Part of a small language model's weights.
Training: a variant of Muon for these matrices, 743M tokens.
MLP neurons of a small language model. Each row is named by its layer, matrix (gate and up: input weights) and neuron, and shows model dimensions 341-511. Each number is 500 + 40 x the weight over its row's rms, rounded and kept within 0 to 999. Numbers have three digits each. A neuron's up and down rows have the sign that makes its largest values positive.
A block is one neuron, or neurons of one layer that tend to fire together. Before each block is what it responds to, as a language model described it from the Wikipedia text at the highest values.

Responds to: Date-expression start. First token of a date after on, in, born or (born, such as the month or day in "born on 22 October" or "began on September 29".
L4.gate1163:560478556513461546534523467498561498481434590437469518515553542534459470464491532516467481560504528543494494419453577489411441512455474526473513457492487402551531474488491517498480539499507469522468450473546562496543501496411546498452538539541546505584532539532406415453478481519522502477462504529520513396489473490581454546482473516504499476490444505392520535571520514567409504463516484464592436488518530523542425507517496489483526482475478479495602512583485478540554487552450451470541535479554471515568503516475
L4.up1163:488475599459507542445469556473489561487489574557497493585483530509463465498472435480560554499547524566480483462454510503508453474513442485473454521426499511532580503483526471488415514485526446433449481564521510528491530510458551438487521579526501525455468475521510471519451534489458578516474488532459518430487502450492580504476507514447491480494458440520464520524492426565455481469534478509521447480520539502529597507461486505471452549463557433528557493568457545480573540486529424520398501564485507483466443537458

Responds to: Start of full dates. Tokens that open a specific calendar date, mostly the day number before a month in birth or death parentheses (born 7 August), plus "on", table "|", "Released:" and US-style months (January 14).
L11.gate312:503466583531489486568505465436465476589519532530597467498538569532484501479424486550460440479506458533390498534558506565464528467468498462513533478487474489560541474498525466490520505445463520565507504548530447542509451493470503525379520479553474510489466529534504499580489434542527502454525471478431532525490555471510487514447486544518514532483523398519512452468532493449529429499524474411498450454433490531489533509510442519545524533472514541542488450506503447521499490514450570490542515443483504488519441476512
L11.up312:566507527545532478537485453564495466523467554490513472438446496509557501456439483522536498524516539499516495453577469553548510529512497443454437528562458516454517498497551477435521519541520523456519519537497521474546551512451454529476456483515513541478512588517514428555551435479527451490534470530441458543536516467594500477465465494466459487530524550566534549537527566458507535469526525503496477479503498510461501502457511487478480511459537519520454515496541422523473471528416564422491540561527456540517457449465
L11.gate332:504531528510550457546483492498485509428540452514495599567499518453493459575504571489497472579447506567427537444493523459605582442444484542550498493575504501497477515506475523574459550456502552521500469458526496584493437506465485428475470527467434499529502514420547429485461450517507486458457535530529532458484576507522467447487417484486508445478486508456536460521496465472534493524469452520503512506522537562526491513587480476484545493465546531479420500547473479545501505494502526531528481468468526525554559552537
L11.up332:574495507476510473500488494493510405548472474458492444481519486514460549526593485415568506430494517574493571507471508577459544544414494460488531457507509522510462512541509434486489461462498548471498476475503542500492529560467494441523493504504489544469420435646539513476551466571482500508574543531511606445440462532439543562508473477545483447490482475497461516509491532575472491412498473560468520420451556530537563487441419530510454499451433510483514506504493458576539528551506363535445529469503515479531477463496
L11.gate831:539490496467447506515520515554518440520442461497572482545532523511472461457417459495490493510547511438501509554521539572560493450476524552487524531513541534459552522499475474510460503600558602546560414528514430504490479515465516484571513555579440521498474520514440457529512555487520508515491505486363435515550511522512495505488436488571488435479477487486526517546513486527506562529534510459460525464511451537506510486582465477554531443502536509485470512491390508471557562519517454508443475506557451535558474529567
L11.up831:455440564530472482514512457545545531517482418480580492557489410504527446457379491444507527473560451543482553445460531541561462469522538525456421534532464514529564496453426487448469536498490568513405478524489522528458467461491544478433519527581437483451503527489422475516527523431497552550456502476412466503504471458493488439522462454447486505483490460451463529567473473458442525566506492532453485466546515507585547472527491461540484416465528548451515458486514530504515570510520490507487490485535482582534491478510
L11.gate931:585544509509511490339508413489465460498451441487526489493538502546554482445468521544433453574508538536488481486539506541504474494475490456426458496473547474464498543509405600495476530432505535555494534500453531431563474474512491554404489555517489514503519483473463531495483541530593556473491444463519498502519514505550521508524455514510517450546526477515477453449584497558467538461605515539458438496437469560530452491504485472542461488526456506464460495495474490523574510425509527489509541528455499475480458527489
L11.up931:496488510466498458465558467560537495502506493470504477432505503561454471481452496510514502529570505483556523543526439558523524528504509547504426482488532560428521504420419453479550483517503539478416480493487474508494533448479518494518527545488557450534503559507493560509397439549560484521455484484521506511467432486459551578527418536581554526517474499499435509462500526464416511490506487480523467538484459546534488488460535413500498496524506579477528493530540479536435508494558494454544607509520490571470468551530
L11.gate1631:521471500514482511513505479493520517525448560544477465536520490443518457584508540499469495508565488536432476475546504508533479482484447537505489454436572512527447550516419515571518457457511499459445460469434475484534485488501546518486541560535529453526431451504494532473450549501475504407488441422544465525474455487416528433492523581523455466492503463516492497512521498480519481530467557477502519508491519539489558565497494563506491575430571493468468559573541522521568487510550452524510480458538490491498460450485
L11.up1631:544499470506563491437515477428484525465485526585536493548441453515483439455496486528522454565546569494536485446504476488465535571448460475512554533435544588462459508518505476430442537536532525496475491524461537469458501489491448444477428550501487508487490507521540530514530519515469593503543508526511477517532493505419476485542505557428454467540537480529490507482539525456483453492495491505526436495579427528500540424511394484492510521531481511487567518562483503469571482528558548516481499523468519528471426568485
L11.gate1787:568527533459444626489489508443481521470552499544424480501522491503412450473485530524520552517498530516473507504482479485444538504490525535430468436488467516505463466494412491557527571528495621473485456511495523395514459478501517565612476586525546537483518496470520543490533475552580394478475553516537530470524505482549553474563522493501516531546484531570477451473552474509543500500532480471569511461457451440438489488541499479545485518482497530501485533540440538522514615472537531463452527446576523544476433418546
L11.up1787:565514521510541509530518408511555528535474504585464553524513514440556509491603443474533492423523487428533522509528519536399529563571559474455496449535511548435528501525430609515519563498447546508384501541485509524492507537486544491482589515536450487495500511495485467489557507429542572506492513514422488498390514515499426528506440480481535494470505457506494444508500455475522549400534484548473495473501485507513517551507503480464507459466513537508479502581495566466476451516529532466511469457483487505508498579566
L11.gate1983:537508500415496440520481501485554504558532553478474499525515512462487481514518491424430446581447507533510475477482490464468544607444521584499488509505518543480465506478459596483430494533527472547527448485443511492485397547528519499471506507495478555492503480481440551470430607533483487452556481506454520541521553491542497492460483499493512473476504472449452469548513414527480500402567563495582495526490449516495559545534489492561558454532506522549539491554492413533505489569529470453419550452470476504491489548516
L11.up1983:501466481483525540533502534513527502462481475565557440465540584510531516471452461458504491590486471456508491487523480436487470499443427612470417451480452507523500520487578482457448480472533525477474534395478461457493509492468543552442459562528530480474483587440515523480491556524529519464466511468463507543547487490463500484546520455466483517545513403537452474495500444495494475503574508519469540517590562566510530505480545526545548522523556555519500504498535482530529554577570547502402500523420439487475536457506
L11.gate2028:505567531453489513485475438542567565544459509462461477575501452521500519458553404471539456506471458459508460478526492470506491476463473494416453513548447513565496421498421522520442486502503497465498530524513542524514487583477519486489513537499557442530504478516555463570421521508449430512480500540498508544507508519488460459475442487600487505429524523555445513458587551515506467463533492423487445532516483550520476567426502512477600486480505549496477539520484470481515530529562492511468533468543413565505454472534
L11.up2028:498574522459517459482467426472524509485504527497433516414528513448503585522485465507506502475519459564426468450459454444552521422521475522475561531510471370516507468533466435481479517494509537449478410514528491525504502486439482524468501481555522492469527509447522491458490555577510512563488505520494470526475498518392437488597530492503432484527446471568506524537540463524515492458491566475541516528485504517534495523534459525492533481475500443505493503534482411566503529495463573543493543459472450543416501505578

Responds to: Preposition "on" after verbs. The preposition "on" (sometimes by, from, upon, off) right after a verb or clause, mostly before dates or places: born on, launched on, located on.
L2.gate115:462428430502570534527497529449512470544516465561518535434479468561431521497494526547578464507470433490543506460472490556632546499514454537480504488450452512470498547497590539508461446511525544481493471525474419461461535488525475483482461415456508455446517526495512439489536569467434486561504485493441516556478489509538493535447528506500521464517506466531526516477482433468417520443513464544461471491526535549509478435550498504571515535476511479546505494513522435437542517532529475478462492524593491561538550494601
L2.up115:524511478483459526509554578462518432536518463538455559413506524508501514474525422400548421468530488491502468480382496552599540470512486555514475488509536526482469477477522542599520492512551563479547508505527519449531567471569501467460485466495496438456459508499510407465529543441418436587468492465468541488462526484551444514489484495476469519457399467410494533477485482558521514433504407485446494473607495451445551485518531531487504568504510452577558532548500496493504505571497503505467524523468559492570487504541
L2.gate656:548498420563510510577388472463559437443556482593431460431564549414407500487462537462526478469526495430452543465503454529439541485511512506574481510498529457523527540579446532557520504498509550506528512511490471487551469455528497520475496502489512511495530557434576469477508515546499513503464460477446517479459470519516482506491509445499475498474552417508575450477561465498547526508499534572506487404494536512506498446456582429477511470520479520596517558518483513525496515513468488440469464496478483521542487447539
L2.up656:515532530393515521563482468457516513489577479536545500542512450483503516518510449478516505558470533591533494545509452499530469413524501543475430503562554571507458506450466496527522521492465473521524518519480485442453570505510594443475491445545462483457503494482488467451529544487529503461526473448420561493470458545435451445430422546496494488518450471499412453608592562498493523541557433575509516447458505542503388380469499475532483522530484525371555471499543552499549490509507482480506481526453460515548445513487
L2.gate746:606507486441528529560654505530434467497512554619479516523522471451471495449473522471506439580481514518481475495493501568495484457527514498519449521489505415486526566594401516519450480464455548473508498508498514500490488489484561480453475482526456493433541502529497553489468468516477471544524499512553510549410540490441448541448564532529510501446494487513447488535482452464418474528511542516439495452549595451504466469485535498488489480533534465501417494527497588459572549597557504469510538524491488549434443493477
L2.up746:430483494489532565494561524524593531528472499532480516461505470490587469539506442529580525519478409572480527460593513528515494467531443521574500492467549464479516488518566502533533437581552471518469531442459529458595520544515496414475518471505445464514501527545476471571447533468561489427532501485519584501464616499499398515518472485517509632488532535472500501532535522509468473457459502475535521509449496456487565499574546497512460535469483518440509507480477505443473452509526471446509548518472544526477457534546
L2.gate1142:552537540486509448457468532549539506545560536520509471449577529463493465496416485532478587518521518476513502424477545528510479481444442484505511422488536453546468546516472454504417470502526532471490522476528501549532517502528543552470440496517477509504495488554540378450498455552459514523442421463467502509542502495507499475486430470489461542540486523535438451504493496489506541502550488490407468476471452511514507423497462428573523500503446479463579432535415505436540483524472481457447562513516497513535535465541
L2.up1142:570495486471549506515440577508515447500539496511499524410538477523516485505444426480518520477577518493503523460417528482421531554505481497536593517474479540557501486551533522544395477468591487507529498495513485488500471538504510543477496518566516473478503511505555467520469452554502530584464426470500510480532466429495435460488506505500529529546459547453474414387508540460566503539465524534510509525506526505555463408496447479477529486548482514485514497500504571498525491510491555486439562515481501513478529450470
L2.gate1183:529466512476520504472481492407494511471525476545488514492530552469478534478555485504498493553507464493464412465534533573504510494525504487526511517496533478555505512444488517499430570477545593584557522497537491502500563531501528556507505501460523495460546490502513455495502513534566537498568487465504506482467514535505431558549529542558535466545501433496486550430542484461471551453465531471499484481538479469509493512494544582547482557460526429472503422526534506544529491497485498432481584478484447552430512521509
L2.up1183:497462543477479510484524507451480555469459562451554516499513450524465480522520507429530557491493451448480400435460501555531520602551533483511496516498474473581414500539577554516498583493499461508463557563533476441477556529522455560523492559457492514470522484497549508480558474549487481542510469491468507505484501537572469570550548477516415503502510442447517582456524548444502505469485551519529474493468489473487474538516576540602489496432460465463511503535466486476596538540488534557510509514429487500450535497536
L2.gate1503:544538591457530441517516457550585406506500519486470589454495509615522510431492478463515490570454460575412576475443495476577488433516465481468448564480500450502522491470548489495456482487592453497464473511439443490562472444566489472465481571473433490462538542506457416508513538518429485462448481507502528497419531473498535486507441482559556492528603449451468556494431530540504538484531477537519451491477518537482469541500578483501426516481479485437465516515506521625475517508522538472538529516565526534457431487528
L2.up1503:498527412449462486522498503437428484530466436463526491473468511483452465524504549480549477487406445497545487466520433411522524514462567585537481524451494541508551587501407550526495464483485523515565523480508495514476521512516517573506499530484504502522507507476476519508477549534564511528477509527514484551482526503499521507502526524453447516490501465475502534550596543503502525536526507439484573489514455518501498448496455460525498459555508551489569465412478431485465497485516505513475512428504482535507524472497
L2.gate1790:531512555521471433520520507525523464471453507580482562434430561496501499514473446459481494554573461531439562478570508541564466486504487506494476484561450507471589442488448402533477534467574489538503491494528475488511591558597455519505477469568558521409488505525459450482393455554534521542508494454513491512444557504430484564524470525454502533488539538479468462496494536519541490481465483504522509428488507459489464430548495470492480522491495504470537468487492525412428507563498510533389541537452551527473505442508
L2.up1790:586555484564466459523543537517535454452508475531504486500493580539509453579450490493539473533529517547518480534552512520548450497514501503490536533485465492453504498531485456461423487519523485435523453517536470578514534487515462582506451448464552523431557439464481495523435416471509547524551509588513530453475560496453548586424511551453558569491575513517550502375492478451485471459524518487503528545529542537536519435559407428517532448507576527511494449523442483477432594555481493497413495488471527522485505425561
L2.gate1973:533553502544506507556564496472506443464500487436523555524542557555470470415458484558524481490518493487576575465488502518599442489589509521510482473531460465533512489470482521493531431530535497543541499537487468514495437475587473545483460477453496476496571495467536505421497493432492561489500502458567508529517609483490485556531520474444546524546529492439494509474428528511524480521549489446500532507522466488556493497512505464555562466528529441565493483475480492540481533481494502526405495488580524488487456424512
L2.up1973:474560554514468494499553489502531534508449526439496448486467538511442442483495426561498478494548491460592513485473475522513528514520532505488506487583479474461446460498532542492490474491536506612485541466485566505486447553475513563458484466443488481474505440486545381537494568485525515542505473468523561484569476523501519448485488456450493479529445590440520478430513547423463559516506476486467474535514520478508588504462451461539507558511591457532463514479421523514469445518495472545511550498500499445475426489510

Responds to: List-line breaks and predicates. Mostly line breaks ending a dash-bulleted list item, where the next line starts with "-"; also the word right after a subject, as in accounts, critics, often, doesn't.
L11.gate231:511445511458482508476486462484532480517512459508556462496532582495521467547479562466493518508517585465580524493518474457511528513440464472476425492547503557501505485440524437500547424466442469472585558529484498498551503542587497477549520553483469432464452497464498540527522511538494536548555558516493537513456455527567438458500504478522514529510488477491535525516495544529526503489485525482582527540541437554577493533526446537462512510546501539484474424456531580508500528529471469494475524468498442434421455496526
L11.up231:484535524475487516526496460470513481559468499475505547423546508449525521410494531472421463519475441476497453512509501560482536501528523411540467423465511478523555428530605492514513491405459484460536481509502445528572512466508573516501489548518462496479509487543570525435450439419534486553550590511488461549529575519472540527530517559508452518467476527481512514458517556485500522458516520497498508495518392471470545470538521574496510545458530486501537407524483445535458447476536473510485474478510498506431429481527
L11.gate234:538391491529569504540479447476544551503483563501516444481446456510484545496460502529473480547460499544495546494492380495522494499527474516514532487409500521475485433538480509562445514507468486582516504501557470596519504521442530555479532476454506518564485470503488589505496474449587527501503564548468480562557538493514478524508502440447463528556585474494542495435578490528579525460487495514454545505404437522489566561526541504468534464500456506612523550537490505522508467505486519463472550514488540529479424510530
L11.up234:456503519503488514502558481410437516463629614570483472435445470474585520504459521490446489536530541484492473526434538460493518489504526533443462527497471555515470486542495483480503511587456517499487517482490526473508429484480488480501471467562499460468494458515445480510440491490484535478467586472491398432497564580531507494509454545484514509524528463519486442408549469492537445487520519486518564595528512472577461555466492469487518505457506499529559546557532481527511552473449554475557468483514538533524580506495
L11.gate492:465448490499446456477466559434462411509428543439426611501555436456471490612554461411461511448464454539420459431515546488514534526557479470453529559450504437444499457495499434549532541459496498554465487502501541499494485516482538520497494521531535500545516529450507522502562524527515484539522458502466518567512523488559502555478540453449413529589496488583564584461446544484500504529444554468450455508519470496525457512468526415493479569495456511470477435424521531545503514513451501493542497523473450468509530539480
L11.up492:526504524497471500547530538545421444577484500501525524458466435433471481425496524464527497421509501505558501519542494489484449559519416475484483510436419496566526512420520475580550471476545419446543549490592555479501460471505557586467470457533490563490513463513473500450549482436491504522478459518467440535533482538483534533469546502463567536449519602485539508543510580503476464462438507513529478478542542523489455463453534492542526517461543500459493525454467513533562506491433533428551515540560496526439514493464
L11.gate701:503480490449406577500478446516524516471486534531474446450464456519492466512483506481567478569478533479591465525473517554479472530542464511510533515547532583452461459478410517562504497417579421499484520511570585478403456502546509504446485526464573519512468524542568526532496565448438517487560453562449501583517446579516475489504521559542492523457469558476473564506489487497458509524472543512487527457517557500519457531494576471555514513482396462491529517496541511489556471374490583537476520518513498513513530551446
L11.up701:488377480496599505508556477442501547454498563443527480528455451508447472528536448545540486488517504448490547437574445478469466475473459519453421519488506499537514463558499537517463500434470473559510498494504532538477579404543472455491521561530510520496445442506438483431456547411506485497498580508462493488502448489444521510497497511463521489461532487591516511500552599467504461535481462524510473488489530469499531581506536542512480525396450483501568522488418491537450544566498471478459489529501479478554548596501
L11.gate792:562523530521518490479540490522539485552450507411490544502516503454458531584517564515505483499481444550501533483564506495483512523515508517561482520396498576483529439558466529535502485445541486493453451524562568505503564508545432509499536527509384420578439530425447539549537517496516513474470499473479528528524519419481476508556473495522458566500602418463568418501490501491470463461541507423503426532489474456469461539552538473452541543495449492502496488554506516500514497495440504500541454520485457477491501454492
L11.up792:487502487504450480428562526502527506548437550514458583481504531450485571567479544523464488534519563550492512507502469518495466516486506520533483509449462521470425560567558558510483482485533440515519570508507497513432447467493516472518533554527480456509487532396496495499481461455503516444469514461588577434536459516519433532534526543491457534495499501590557571502539509511490543506418559491477481517487492544495434514475496559479498522459445489567525453557424509537492519493508477513488430563549446598472444427557
L11.gate1099:518485492533507517489541541498486516542458575483476462502468454488444550417526463474517468546510513482455517502479535584467456554425516473441460494512567486491501483503466584545520491495523479524546513476557533540487487496467455498502508500540481466580472573563579559529474394446474401527468507534508468583457500543512487452537476479441531550480457490469553470484513500460537464477452513544498465509493585500477550444522538494491494488470500480441458531439510496524491505544475499525408504503542427541510576497515
L11.up1099:539487457508539506489593463520588509578465503501552445500466489502506542477560477465463525507490499473535491473475479486514467468502532516458500502503522542502532463573445460603523465469535502501456396566488506501426523479536501509467550590598470480568499526463623495515556467461393507596453466520486478475532512511503531490530473423454520518434511469535479556412509515474518488543558483511475452528571501539494437479506511548510451534500498541485569534579494483506528520446466502499491504547504494539464510501503
L11.gate1647:499451444506531503439554548540524452460574499492568480480595535528434501459530470442491571472418460494530521506519431601425444549497502559457602541457476477511450561478476605528456514477508514482450518579501508505462430482527475597523466481446498498455470457531485495545461488544549500575466488575503491504565541508555501459449541472499529464481513453465527454509554534554555517475493514544499461554443431427549466551523482465547540495475498470492480461499519493519483445534529489502460503472478506466532443443523
L11.up1647:490490431482514587478527512512489560462510586392469570486554524463481533525556472486457418475473509532501515551522544545492535545492442456505487531526406563463516490555515507442532500526533450519486507442450573507558501573535504548518525483474463486536469484464490470459525408483524524480483545514456451530507466469536566491548493538518463584509457565530382487450492493513556494594471572496478505540527502441443547508508468513554520543507411522482538494501470493512482550524433515514521547479527511546576458466519
L11.gate1916:482407478521543504534504513434538551532488544518477404499516498434563461481506536513426547533550472473510523525554459526518442515434529492516531460483432545557470533496473505502528487479458520542511500455492574465355525438466522508453482508520523579507509522529435527476525447526525558439476507558523521432454550491499489505542477506502481521547439501532485557391505445456488525535591460513500469579426469469513454474440511555427433529500506509504517553549600505559502493542526375490517559421532489515467517463585
L11.up1916:472484527497501548501523461501524466524484528466480496469519576489540457580471479485437464461530470510491557516416467516510524523481499446462515513527549497471554461454467466536542475527505471506462486534537502457467453455514519469464571466408474482547475520434543506503508473490536446479445484583473500483491509503529496561536476483476499555488508501545505499438526460475514485485574434468486497488486474491513495530511411476541512537455489438434531477485577494494417488498439497500505457525487558474524484524463